{
  "n_kv_head": 1,
  "vocab_size": 2048,
  "parallel_block": false,
  "init_std_qkv": 0.0536,
  "init_std_down": 0.0,
  "optimizer": "adam_variant",
  "beta1": 0.9,
  "warmup_steps": 356,
  "train_tokens": 297900000
}
MLP neurons of a small language model. Each row is named by its layer, matrix (up: input weights) and neuron, and shows model dimensions 0-159. Each number is 500 + 40 x the weight over its row's rms, rounded and kept within 0 to 999. Numbers have three digits each.
After each neuron's rows, "fires in" lists the words (lower case) most often at its 100 highest values on Wikipedia text that the model never trained on.

L8.up68:431442527511477485433483476515536465446444528513512466482530536464495460484471486469531467557483561466454507461556498526563545543538501514499503448490511532464535544408534440431487524482516422452483481476496488511536538428561422511451557470449508435525407505533509531507559528592504530512527564452567465486457494520559498489542549560536466512529476482490435479594451479416547462486473505542499502493452560521522516559520495485524505487509533496568458563561543541504461452538490444
fires in: "or", "for", "of", "and", "foreign", "lost"

L12.up38:515526466476573452501458476414560543445448423509541445484474503499462489470502549498488498561491456494482475513508479496515489510521515498499506468490476521508562486456515479548464464533562456526542426480568534426539536473530489504462526508545556474517594486576564510440530513480420488493485461542480515551437539481497439512495504521472479586474361548497475471410502565477566485526502525529486437520487557499475483560578498478487486509529436485486517533528565452486480526491473603
fires in: "an", "another"

L3.up364:447514533539490520503517492455561488520506529452501500585530494447495526541493576532527471534519448454491532576406471493505494423521506453522508482520493515470517491473460497522499502479538521512474455462537537447460505455530511417516527594560463570564453497539480502520495524476482485504515593463476492455481467518478587436539457443481439493542516442560513459499327497548493554441522456439560567456538461539536516496537519436450474503487554515504539484503491478477533496487533514
fires in: "them", "him", "program", "book", "books", "programs"

L11.up514:505468473535507473478448453484519522446457520542506558458551526523451499543521476478469494522491516451469548579471519498581445488484502474541549505452573506518512480445482472458459477483525522537480566562550501466469547569556388447537481409545523544508498475575565508513452498499499491555482542571542452496451514473494504481531483507460478583491571491540518517453422529507473593522552479509497590490480508488473409496451476528460491520454510484456504432464524449568442442528513462
fires in: "her", "she", "who"

L4.up607:467545521439508461471492494508501528508528473417559493480481502552533487605522488539465484594478532553495488472491496451533524567426458502462502481537477505487472488423520526493516549493484461562418443401582506520469509504460522586416502439449501454547458460464468503548613560518517520544517577469553510485491457469563482470484513600578516549565531459497444537464431512548490520494511482494478551463489471529468493499477524505529537461482468455540518500534521470507506501512451487
fires in: "is", "was", "were", "are", "could"

L6.up472:464472488480475440484504451502504478445530521495528462490538497533508541637568480498424463535480494518481492555505590444515485544478494514454544444525527498529492476472452464564494479409519447542542550519560439496545538478510575568502475486474448496549470450505529490584480518466564455463497532506515511502444481407490463445494593566524554524517537508503442533532467509457492494488437488465457471448481463511519532519527494580466518454501443498571519575418544490522461461501471501
fires in: "received", "won", "made", "chairman", "chair", "awarded"

L4.up8:510508471512482540527530476514463523446533520487544585471456555494544546525535553548482542518511495511465469522485569431519423543585499519515465540446449505551462565503464496412464513482547436520483521534530481509492572447484477515494579427519503480541492525540502499552537545530511500509599570495468501474518481539562507487506499511550482536575505395523450570519511535518429474457509500475517538429478478490516476503478465513532496452467441387475531425524566523552531565480464456
fires in: "were", "have", "had", "those", "children", "are"

L11.up38:652524560506502533482523495474511480485423465542471494537480514511503442491479501489463484515481566531463492449511497476559435452448481502518498523427486520535485459503488550384503542532450440538501547485508519522481500505515405484515538439463531449521511469585499507556548530574428526575596502518473471498477509446516468530494471511433498535513445479483430594475503481505464493477550566476484502504485499494468518488537577523523479489519454511499506442545522490515564497557500384
fires in: "their", "are", "those", "or", "his", "areas"

L7.up498:474516516499520522563541463561458513470398517515463468491488514578492482545488464511553504484487481474479478519527514472512536493453456463536529544487489508530578505440484479482559485496448402488484512476442481488504482467592502508465557499510570476505425542492470495535488530579566591522489423556533481525477499463423484491565562526462526517498452526469440482538489537478546547482474500607530525437435569481528474575524521451583451454506542456488492562554476502537496461428518511
fires in: "a", "as", "aus"

L3.up160:446423536544485532467483505441543534469483517503540467492525592523522523443528499521484472531481498520452541413526483497527501533519586540528481468471410519483437556503399545424564515511490446525464475514568478461481510479500426468481574488476482475502506497496545489525546434532479477458535451614553544455491526497560523478509523532545529561563550489470466466496475576449474512500480460426477422464503477498424512468522462476500502559441457508577549485503554495493448483508451503
fires in: "most", "various", "other", "east", "among", "eight"

L6.up245:500472529532509524469448534522511500455475542472518504503469476538508507428523478520520521521518522473552512503447519479494500382515533475507537498463501510487605526514494512495453466389555504531479523446552471452528496531539472394518523411488523481541420543546486529478547466461447491483476578554550523504464488444534551478489545492559500477580526412496476494531498496450475498482534528410509556565497521453436505425471448518485439506500473492508529425454575473431435569514518528
fires in: "their", "his", "five", "two"

L7.up290:443424459396546446536499467524496486422465522579453488455455464477512508518518491488488523531503512518450445541497572515466475468565530535493609488487534515500507596464484465502489489420537481515534510495493497523474491507534501526474561446433436514584476485523497518483488471461450440502527555478581512508422482494559424477535539613490479598422417527481491494454487518570488498532496464528513563456487553551478511490516527498464520514499491452540464523515537445519486533509471509
fires in: "as", "received", "became", "won", "was"

L6.up494:508548510432516497478522485460515472493536481449515472592568514502481487521557474494467461508502519560500491544510490437441488444543561529500519463478511512490455561496434481493509452543479435527537570516540487494517493479512481470530496497521553588508481488493536453540502460507506475512486547514525449547513509465554448481554525544551472546586445485484519523499514499453545546496479514470465537451504522466483418545499517448484408495499558499365488478380513510466350477472496423
fires in: "of", "and", "cultural", "academic", "social", "medicine"

L11.up115:504438467467500445431512504494590488456507461518531494492444579537512546527476511550500507476448501497521470499507475564604457532466576473495472515445513537531583555443515517468474403506435453561586537455511521439488494488509519499494509397500555514481500518459574496500542480477515520454512548515515415463496504478538492453482511478494509513488516495496427585425497471481582478505553521502447521585462426586502515490477477521500487523500507513452553534528558483524432526494513573
fires in: "was", "a", "bass", "on", "only"

L3.up549:508493519578527530546538474559527502440532523480462510544478493458493443550500545511477551507477497534480394523487512560544463452432494472444523473414568501560540510503531415505459489396494534492535534466542414486531555595517496509536542527522524572529455484512504507476573552463463507476438520520493436490447483493464574508519478503454475461504536466487588498526562495506490492525506528528543467483509583455517461460440451524504404495507481534484465546398457515527477504491490473
fires in: "son", "java", "san", "james", "married", "george"

L11.up309:491457489376546545507461464506442516431495509518476543469559486470526408500522532564396489498513522494494441485518475553504484507480543472577488559529494510510528496434497473378511529497514452532496546446489460507498567525472468563472511499557498536558488467580513546482489611534493545520508529466454384485465465487494455528521476565484514499505532447481430481525492534582515587481517512577488524500479481496468535516506490529484537513473485535452512540535563459511518523554535450
fires in: "and", "to", "or", "green"

L3.up9:502476533491495507548448505503542536455573501504545469476473459538489525419502531537507462496495473504518563452481514422608525465466583502504476507479527511461459512458551472519479469494544452536469516490517523467520487512504514505400536485410429516535443515481550472584560502506497455468502532532430552488482468507520523479548500502560506592549489471483504558526432483486438503484537444489529523487483504482476612494456508458479455466538515484619458461471590469443505590468457527
fires in: "other", "chief", "others", "most", "chiefdom", "these"

L5.up41:506522537497511532523439503429484509434470503528449465592512526498513466438483485516594507524525515549481487551418507474459473415519514484505519496585512516452484484544516451438472513523538457533521506494533503474494510515538497387480471473516536484566457496525525521512532485450448545447514550520484497477560489526504531481523536458490449544439454502494519532452494413575485526505506464452563556450515515476533499434518524421533377571491489482507471514572456473513420571459457570
fires in: "it", "him", "items", "them"

L11.up480:451566488478470557448502492486494472569457559461475513545435490441521529431463509524552561482491432450491475553473461449532466461472482485544505473459529566548568543507543466496497458454464509479489501494429504452518540532524519478515484479439496496475514517508484549455538459519513409476515553563524431508482522537553550445483481509629450481571469451537522476503544554539447534474505504482568455482532560503508519498505480490460429507418421489560480465467469507556552591504488462
fires in: "time", "men", "women", "children", "asia", "eight"

L5.up574:457524458523492477493463465470443490443453519566495487438507472443542526475550464510529542512509487546515464582463541432502474514504526566519469549481485496479539609388397534411496471445559461530494546526508465449485503461441529536531550467496504426519483502558495534546539566541559499490523566480532540475499493426551499462480553513545488511510461454490476537483444533579499463438499513535516510526533547506465471501613525472494513488532472499481570512539535474509438541524433495
fires in: "was", "is"

L4.up365:473593469530520525467517451460498520447515530534531501493498479516519468495510498488466482525483509584477467473500488496506560501561537509547469485447456526468536588526387525447472513538504486572497431511506427537525525395514512483513505452536548541513559522441566515472474475539492525519518588582516562509437512512501512459516531484516527536571487516492488572533475452382512493438467515507513539543554440515485494528509458442499446476473446481589559578487438502486499445467444502
fires in: "of", "among"

L5.up221:447520460462534486563546478473471501499455481473480525532558511578525561535506451482435462511446491500461459495491558449524525453530488486502576461439484504527471522451472547504575530543504488490468498433487490533544523551557533577427543543494509533543384512529487493504548552488476486508532452406545494493435429422552444514553483603543436540505471551486488506516408529589446495504537485597493507439483516526519489506511490535496463434507496521531492532479502490500471489524506451
fires in: "as", "became"

L2.up296:587488497434429548436480485514471477437467550487506478547494546529532386532543518531464480520441490483416413505512533591593458492471496431484530501536488472549495499472545479425436563517530462509505484475549508482442518501519453524463534535461474535542461529594488505526533505499515494481518498493513424500480464465546408428553478532510519512484505508503529508555469481479468483482533479509537438493502442492491595484550493536498625587528528450455493509526499516500484528524497528
fires in: "or", "jr", "brampton", "briggs"

L8.up28:497482519506570434475535531547516528482446446484440465464457492476474531604496477478495449543487505467504470515507624514488506488503596511517509476514474535509543440502480504437475452495536475497493536488483483447523548507490524495414521522487553517561478451511512518521544519552463445491601515531505443530455446479480505517479536545534501561538551442467462462481475627556431465504502496600504515538508510381455477469474560539572515507541505569487513468482517498503456522513506432
fires in: "to", "between", "during", "from"

L11.up295:413477503503506515534536452530469467415439541504461513521479548516452499517545539520471586507508552564456543534502537526497416435517520468559559446414445453559464493496490412532528477505562506491519488468541433512527530588560504509547550433534556558560530477535496534524495513430486524530480513503465504458488480530476571490515496386503419470571484487508437473519560462517511464530520480470505495476505465507471458492507413563503470471472541493541456452498530474463435516510490534
fires in: "died", "son", "married", "born", "reveals"

L3.up298:468578504542501446450480486499486488425557550422542576450474516592480563437516507556506555519502491499506501429512551378591511495574510491519481465504500524493432556476460501460486534485502478518538483500505479473512510432529445476420521479451502432542478547456514480530501491516502468430504539554559598489435510512464496506547531498509514513488465478542560443519488515565439496488479474506520512479491463532467505494496456531550599515480513497511547504494433456471573533439517577
fires in: "more", "most", "among", "both"

L2.up361:541478517545476525449414490553485461431462532458484420508463565529493490538515504519508463617494516577484445455509546498588509514458578450514533496463507483492555536534487498479455441495501442473448500502514451487526527499525464478454517474520566489530420443506537499560470491560510429458502519521495523524454494485542451499517468545484482589558508479482519556562493525549527603478526512488539588451522477507459460523551555408518479438496518502560518516452505496462433573503506479
fires in: "his", "s"

L11.up576:436480552530463503415499524571504537461509479498441493438492431568528489476555502572498521528479503522468457512503496544518529538546498524516473448436476550465516581493486490438518503446451514491457417493525487514501509526518574553549507512476472510507444462530500456551537484520458453516532541518496497480447458491461533428521495501494523530559510447518489461477528592505471520586502545514480415538465482482459444528511493513527516419460484544494538403426599505576515538552480395
fires in: "to", "from", "with", "like", "about", "against"

L2.up207:516553526493435500427501509526493528458546504468414509552541499499499500531539545516492487502512523533503505508468526465521491473540568556458456525498519512540437458557478570492509469489467534535546493477561513515528513480489508486470511589469508514522488431485526491521507456552468529538416597483503462548517472552491530475527413458467440524551403433478576533459468487495516469428558577473583534510478477530477490529374407525470497490511490484554480500407493467495506583458518481
fires in: "of", "social", "technical", "technology", "entry"

L12.up535:565509481562470487509519448526536501476486533485567500504532521530506536510532484502551485518518559503539470429503412451503474560481526513515516496492463555523516495448466511421509527471486502555544518440572481481464503503504481560483570413442501447488489454498507506561499427488525487490493520526543489508461495462489460489525525513556601577484479447502383586508416461516569525446498550500494564457478428529422459533447475462519506473463522462602481514502580488530509575531498463
fires in: "of", "is", "includes", "were", "in"

L12.up443:465497486428460451431482515499530542489467483519486522465492422466473476524552589578525536563538542534508537524423502501530428405504548545564515476454469463470479532529394533443463465464516470551517477519517529511496526523493494498492532447475531594588493534542533474455549405545393529531523543527453458519443518507554487467496474477502453532594489534495514530505505450438513499457540471501543557538495523462461498492469493430460507468546479487494571501470479500482465530554497496
fires in: "her", "their", "his"

L4.up486:436513505512488498489553437535532503409562509531486499540505445539502450516508528521512428543481503519520480509508487473591535527472538522535549467437517499475478555517488503481533536450519410502491507564476457501471560424566449480494538535508580507525504497521529505533494578569552428513524594502487530500474561479535523457525442451552471532488467469479533544520491564472493458452520523471494489482539533546417438488474470441527508470491466508536567540403410466548449554448424501
fires in: "of", "human"

L6.up505:497523544511527495516467508474527518434491484493572520457500436580511532455484524531495477521505530475526561483449526493565498504570547545547522527444481512505463515467432475499456505512535511507570481533454494438489532474552486505427526525566420467468467514493512498464537534480499461471456484559564521446536427519453543450532544558490500512602532399503491511514479540558521525519467491548458514476459447412454524483448465435466475531525484403486538414521586499460532484528464593
fires in: "most", "other", "new", "others", "business"

L3.up614:460451545496527514462491561521504513481532499494551456502412535532491503544489458498474513515466483486467474487499491491590548474508523515504458510440541506523418539459472473486493523503547402558512514447535454474533567483548530521417534525453507534539440479537508522493572468486504508420500540454550540479445466432476491440491498553592470599521538459543480529564472569524373494509533478477465520463507504419454484489497506559498485516533545421578507446475540486496512496540436471
fires in: "between", "both", "their", "more", "whose", "his"

L5.up353:407533530543486521404521526573495517492633497502488534486500490443516565498583488504485591505461503531468526457487475412535389472511550528568453452423520500526509525471517471410478491481598534551519494464527458489489512440512448445471520473379488484489499556508512500490502474521533528538530551572498531460536433529537499510550547464517531497534548500486534483517538568462501518457475473487526528470500518483523535469499513510489503550534485449514554426510477485494549524443489497
fires in: "two", "many", "several", "three", "other", "four"

L7.up224:529501490492498471503486465584505511451484490508523528485412456485502422534573491531490440495518527503493515527467563580511468515515493527507361554554467524521529521528496564510525487470534496522486453485538512539510500363527494488466536513556583567549515485533529500460506548540449539473520513568437499493480469517507498512587530534419495536522409459513455493495508390508526555485492497543510489484495572505512536492498489425534462472511433466400517428546514470545477519476485495
fires in: "the", "s", "its"

L14.up137:484475485483504534478475444534502454466505436558447520512555499487536468482527555512534493500493542557415475478422417592510379465516516468528503482470455516549510530497455500446481478523564515549484407508531468491479518453518502467524561437496516573503561498561468492505539504516462565531464515451502485517491547483571512416522441475500476518539541417511526550442471542502529465485505493511493510476470539489515464502482538521455467487493427415500600400414538490474483542520459483
fires in: "her", "s", "000", "million", "powerful", "our"

L12.up610:446536542520503566414545509503416489528445570522480497544482479494548501510530501487578513513478552436437510496458485507472494505459579454554512460505524449489495608477446483478544502483532437542511524506469474567518527566574470530549516504532497569527521493528520520438560456473401547561501500489596500479445494472481400508523471544478526502493492476516477499554474552480514521443504518521499473496427522568448381468504460439545496540502532502537564456469505471529497524525516476
fires in: "his", "a", "her", "young", "heavy", "our"

L2.up523:526531483551477460435487514553566508490459488511523486478441456521493444459570538502498550467498469507487547507436502443523446407561545428503498505508482503491492574522427509402508525457476448498546517499457484511567538501550458464511465456493447499529390564594560526495494507522512522462548519513536508474458449510471460479560473435478536539441464560528495519532558547536525498467558501423500559508444485540435449438508520461587522438503504530516522454450554470477477528511504488
fires in: "the", "no", "his", "her", "their"

L7.up286:463493521489518469509541460508551497481553498509505473482527458483528563448440533482569524497472480557463487498483446466483489495582547449525536466438530546517510524515494522523517542466553486513417490563557495472466486424446458476490511461403521463538460525542521552450533584527539463532460560548483495501483505566538496482435552512545352563506501464502542561465430469509508586470519478452527480501536487586471484495517504499456505499438480565517528427451488476532447524545437511
fires in: "arts", "children", "those", "president", "people", "uk"

L4.up209:520451559522498531493453509508513511464448543539561520538571517491488456467585524497495508518446470551495534545480485534497506486488545469592528514489436511487567482456459514422425400512527548531486531513548512474538517556512534483528563445545470535531490486544564472455424549407454571552466490502526545500408510438524520532542510513482474476531454536518485532540463504488498504442517499506464573549478506482504416490466449507492493511506535431457512440412480483457411493561559494
fires in: "her", "she", "heritage"

L8.up274:483531428501498516430527484545456494487568419496567510517471514505544562448521538530525508482486500474588424498461439435547484477540500500570456461564509503469517497498421556493470480557561478474513456542530492490529490467464462499475494533551522444486418462505560488593553459531532505500507556564552596504498459529497492488475469526463454597519466480517516501563443527464436467491547498498553483397471468531483446430477552490463512535495457508462517482504444517553572500478477487
fires in: "most", "of", "all", "both", "median"

L4.up389:454482505442505449469518504519518511549506481477575480455512461421538502467461504535537518492534539517542568438491489436506543474553509496487531541366460541518536527555460568523554516503536527469573431503496500419523512464438471389484526527426499472474496466462481515467537490579490467516486470524447515479423474482442544487552539528498412591458489489541566533482469522506556476513480533525514468535472523533457600496488485482498480455476480510473593479464518483535502559526552515
fires in: "national", "world", "us", "state", "russian", "operation"

L3.up24:434465484510528518490479512480470533444571524504481497481518493540536548469492500512494503512440485561521500529543482398570522525518543492503490473460501513496454595486402494547585535550529472487584449541505497466510516403470457498479563434477537477478504462504485493564516458496532481475539494547539533470453482510556451471482458569532506586552536466490545481596496562447487507488469497488487408384505431544491490479509504467493475513475465545578582469508480477502516433547483522
fires in: "most", "among", "various", "eight", "numerous", "enough"

L4.up35:427488429572491509543490489508486490511518521470561503530556462488493433516529474503541537513482496533502499446509477520520452466515513485609446474480498533522578501466493529469495414562563426499538470465497479495484489443497424437504474479544460505467479533544474485473578476497524552509452459520626483477519449422521489493544482516598425522522481456544511478514496482436561519463492480596551498474471484464464515469440467523540540499467462440472563457497542473573439571483491522
fires in: "two", "by", "the", "three", "eight", "five"

L3.up178:542487485492445465458456445512513480469563546490481470528470467560531410499510538513536480554484499549494496444445463478498544459507524462494557457455524512527518563471494482417484478504557478530553520566522558478444516445588518463519463512515486470531411535399500468577485451606465467497523529525546445492519570518529517464497521509452391498474499498487542526504472474533575551471548511423516488440525436532508463509502458398467474543477542486483503478455515461493429537495534491
fires in: "national", "art", "social", "liberal", "military", "service"

L8.up11:446458515563466539434502493590567527496484475516471488432468510447494461455526551515528609454475496504481518533534471544557526439499496432552431490445454475495523523475445558459433517488542475501597546438356456518517493560527487499514533463498512415415464535488504505534501431512538501558497474521442480506500484433544509486567526473481510471513508516496504547536544511427490478487516491505490554509475504577492466518408521490458509524479548490440557477490481495490555503515475449
fires in: "two", "four", "three", "several", "microbiologist"

L6.up33:516422523421513481495500485533489496469561540457544478546423616555475392542486510527491529505524498583471413565503525492506448487551485507475563448496499521510458473414524423510430469449590541526547522452444433482531521486517496481507520461497503572451491478528508494494489538498555427485539498471495496493478468522523469472518560553513397440532573513510534471530458474571466493496489517501535432456483508457506528498547468470531550534503489512454425487475519503542549554524520518
fires in: "he", "brother", "philippines", "philip", "philadelphia"

L7.up57:495555435501492545524455454529445527456483431531490533455472439481501486482483487529523491520468516563495508566506519591605518533500474506488422536473447558499539522433502621415470479480525512538524531488513500453440521467469517541503568463569461428495488503504457490505532511539518515547465540558504498481520493497520478432496551504514564549514424397489471542477493505513616482515523508518495517497543576446511476537524503409464451472512455450482547531510595467521477501519516480
fires in: "its", "was", "s", "soccer"

L3.up355:480477393522510498597529485492479481440503515475603462461500449607423548458552461506485533503510498503506465504467468473504474561500431533529554501471505514497574551472516428459510528422467479509467444476502427470517504482524564460483566479496542499474452460460513485500578488484490514522486469539541556513488506514499508555504532522512517534478482425575511545401483531487495481474471520510530462518416560486416503478524467541480531445436443437557542438553511518515523504429496531
fires in: "located", "between", "held", "built", "named", "established"

L5.up330:545487558505531419560487508490584501490503506516519498533479436427429559506469526550618524505520488594470482514467506515468533472550487556473535466461483542513483494472411490592506458470547569491561505507494466496468490522476582458488434528379532591474527498462484463557505495526516530467483429481428475479466519504530495522514508533453482475503556530509518467483467450546510529495463507483549448478581536431485559454475477487524406483508521531480472502527585482451514498486509510
fires in: "us", "world", "soviet"

L8.up565:462459467407485475609548463528504470455532536504514508550423449498494476581529482504469509581459515525486448523495611448516462525504535540548519512481446524492494478423411523532506489425547493517466503485497467554514496442534503571553573468494508530555542492491515518534505504501494466460463532513552486518450490469518425435535472531483413543489488559504444502550479440440476519513489549537508462451503453515439454526483508517509449520523510443557525508409498484554542507496522402
fires in: "of", "is", "president"

L6.up305:509560526507523539485412464522535506468552501500517471556417506508505472513490554490507461513489484578482564462492531514481531541524591452567505503508477506508523534495528492507488463547527533511509478458477508496510491413519501487483505449483533431511519455405531512510498530518543407545467532466496497521431510472597532482548622476397467539478542424472482545441520427509557538496456464506486524489487479499460436511480497413486419514461508582471495493471562498475463535453538584
fires in: "national", "central", "community", "royal", "liberal", "social"

L3.up78:449548494503506507549522497542534492390534525513500525564544439492531527441504499538564532441542465531499506556516534438449439511547498521460484522443475522499424573493446472508450535431415478519417474559503420492460508481467476497549555521529527520473588526506457495526503479427438538512505526524511619561469580521510496497508454498531483522526459497533513546493531452503520519455494533474529545467504510503535501420479463540464544447495510510443455392519519455543482543508441502
fires in: "people", "children", "women", "leagues"

L14.up418:523536472525529530452478482568415513423563533504557482467477522461456472477521512521533514504506488486517483508517510571487516558497503485501455514533481575547461440520504573487451494524524503458558487511467455428463543455473486493416531423456483482522571456538483486558533506541504509541566473499417561583450617474535520484528483516526458573535479446483437480453478507492565551478524558512514541510514565459423465559505482477555494542436475449473500498497490478518410526476512433
fires in: "in", "of", "challenge", "change"

L8.up87:525447494495538544505465511521489479503528482491548438502518509519518466458450554474498547503475568546485515496523521477502465436565560480540459467460476530498460617528461511518488464528639492505563510409537480446496540506541445492515551471469519491473480505513463492481582461555466441545516512497537495501470454485545546464522499565507579497590491545509519469522447507501417461507527516474522519451524537449448550495497446526432377504468401523480508504498590498482506527559503488
fires in: "two", "several", "many", "five", "various"

L6.up372:547461436523495552524488525514493507497453498538414491490496578462522501480497508499522514506460451504482455571448515559568566431473533499499517499432522524524484511430514548490454531486529478602536569417523549499543481535505449526523454479511516507532639470553505518486481484474490488510421509544512436510473511478570514499499573513494523519451408521544508482406472451463534547463606492491442472551465478513470506435533487453477443534481468515532480468533510492451449483567533491
fires in: "professional", "football", "guitar", "artist", "footballer", "artillery"

L4.up142:474524471436534489486527530590474489433515468576496503509534438503498448554609527475522522498454474449509544481528492455498491472463498513563460567491512513478488550479401533435519457497482458455541498508532459451485532450509490512520568545474485484520473523484539531528533519543463555495484571454457466562542474443423538452523479552482553538451440473535469551466490510501558523489498551479518480458494529461495461536454541467507500433431442461445601496462535505546405556429513469
fires in: "for", "against", "as", "in", "of"

L14.up372:538547487566503505477470491521557437534430521447458425553492543495519584497515511503585544544437511426464507522472503516563515504534507488487505522449451466502427573473496496455422474528506507530529512436517481517495487525473437501498589507451550535457480527516501458515460452559428492504518563493409537538504494467539406461496513502439533551466493522504480484461533450475553594497529514520561467477543567512468502535479538417514518535497595511476511480519453472433509564471510447
fires in: "his", "s", "wife", "father"

L2.up196:455428436454457478537443495526461503487539557503524493489503487502469534522492508492492471543444495564468521461527572421619446518440532496532551502495498492507519516396461460552514459442541452547491493440538510535573504500482483540495523459459491454560536394504590522523530578511481534532512598455516503530454474521547468507508538552553549564507513448484461584504510506497553504497487487497497462454506506506497424490495458496523503460475450480517538529394512466509419489504461539
fires in: "for", "of", "entered", "joined", "assistant"

L14.up300:530524510519515489500493496503563537468468495539441488488493417445530468489508588452515512479507536443500449448471418540493457564526521552543470474496439501514601571449459585476479476538495414599531533503505489451489514454557492490436453486515543497553543480520527485484466521530574470513479563489506480521547478512547511462507521507493476613495470480495485476437487511485569502555550525520481460492410525504465518538509546513417467516484498539444591536571518461530505530432489560
fires in: "an", "another", "highest", "first"

L2.up565:512492469432508458511524459531481520474511505538451459449562422516486526483541505537565513512492506522504448491535565483477474578396528513504483462480481483548468484490490530522597478502504428470491488500507482582451484499505465539507498583469522479550550470456513495575487540560488590579498518486493526550431465474541446539530471561495484546431461468450571523546491492442531439478485513496528419469518444557498444452491439559458498455512392488527527563459465524502509435530483479
fires in: "of"

L14.up596:566476449445505462425465507502542545482409499481491455493546473487502480438508509434441534521430479509506458449485500582490463461500525440519481530464483591527595489533541490399489495467479485515463445538554463508472486475509474509499459416433526460566465407579519528523543520544474480466553513538422517506508483478559460495559461512574472540488517487514522542476519499485563518437535489552467504501523438519522504500488569522502500531526533520542536564580512520491589491513434518
fires in: "be", "is", "or", "was"

L5.up554:504527488556438509434410458595502489403435524597528522513483448513501451470562496520442485530516523560483496502456511564528437447516532493549621514532523477530583549459486519357448514463492470502517554512530506545498501525546491491477511468502530504532466476545525555539471537476485510486461550463483560504470504463474498525505587504475472492550459429495478577441536495501506484458533524456547586461482532520531510476552552480529493532504446468482478493472518471511491531472488554
fires in: "his", "her"

L11.up565:525546466473460481440420445515477548496413516507549487479469487452486515443541514559469499565467507441528582492469493524575479528482518478570501526529470554485470537400450513445497501471578512577550439518543508534513507455501512521466601465511514553529465440486552543462507482459445495528423514499579527515507465533561500433566485569529467516523472510503454459495437422542518483459514450526475495492435500491441484487538567482510497527500524457597512481519523451498509567482494523
fires in: "a", "has", "is", "was", "her", "the"

L7.up48:484519528500509518479501518520530544533469459540545515492601461521468425470529501507534493517501446484496516494516448495506477479482502445535405501499512528546553501507416498444498558531399432538528536510498491521518486502513450545438523445535464510480471558565576467467502537529538559467500547488465466510486508544493441528529449492535468541521439515504380512512427541483560537465442499515415519436491477514503566535480554508508538440514508410439552512597541484555484430519544535
fires in: "and", "or"

L2.up136:547527493540487461518497448459504547478526524497571512464443444495438500507587530504444460525525530492493480464484460579508433587463462536536479470484520546558506516468473432454566492476502537494440481461557440476499530494467568471523538506504486598492533501479453502463571504519476556520454472499514486477475539596505496487479585507477548523551499474540476561509540480531472518506473586487421483519467545438511607444473474489491479446481477457450499408539486479516460520467608503
fires in: "located", "mi", "highway", "street", "built", "station"

L12.up224:464443459459483462551571521539513489429475442540487450535499438425498542560567486502564458496523485505521546525478527487533453497560624451544538472496446521535470529533448491537543467490463457479492480471489433497468497492472451518519524511432478533534422447510492505534459497537440601532517491521515501518458474479490472545603503502400431483447462462462467505494474489529575556515542454554554527546485546598443514502513503455529531506490512493456465524481448475495530533456538495
fires in: "at", "of", "atomic"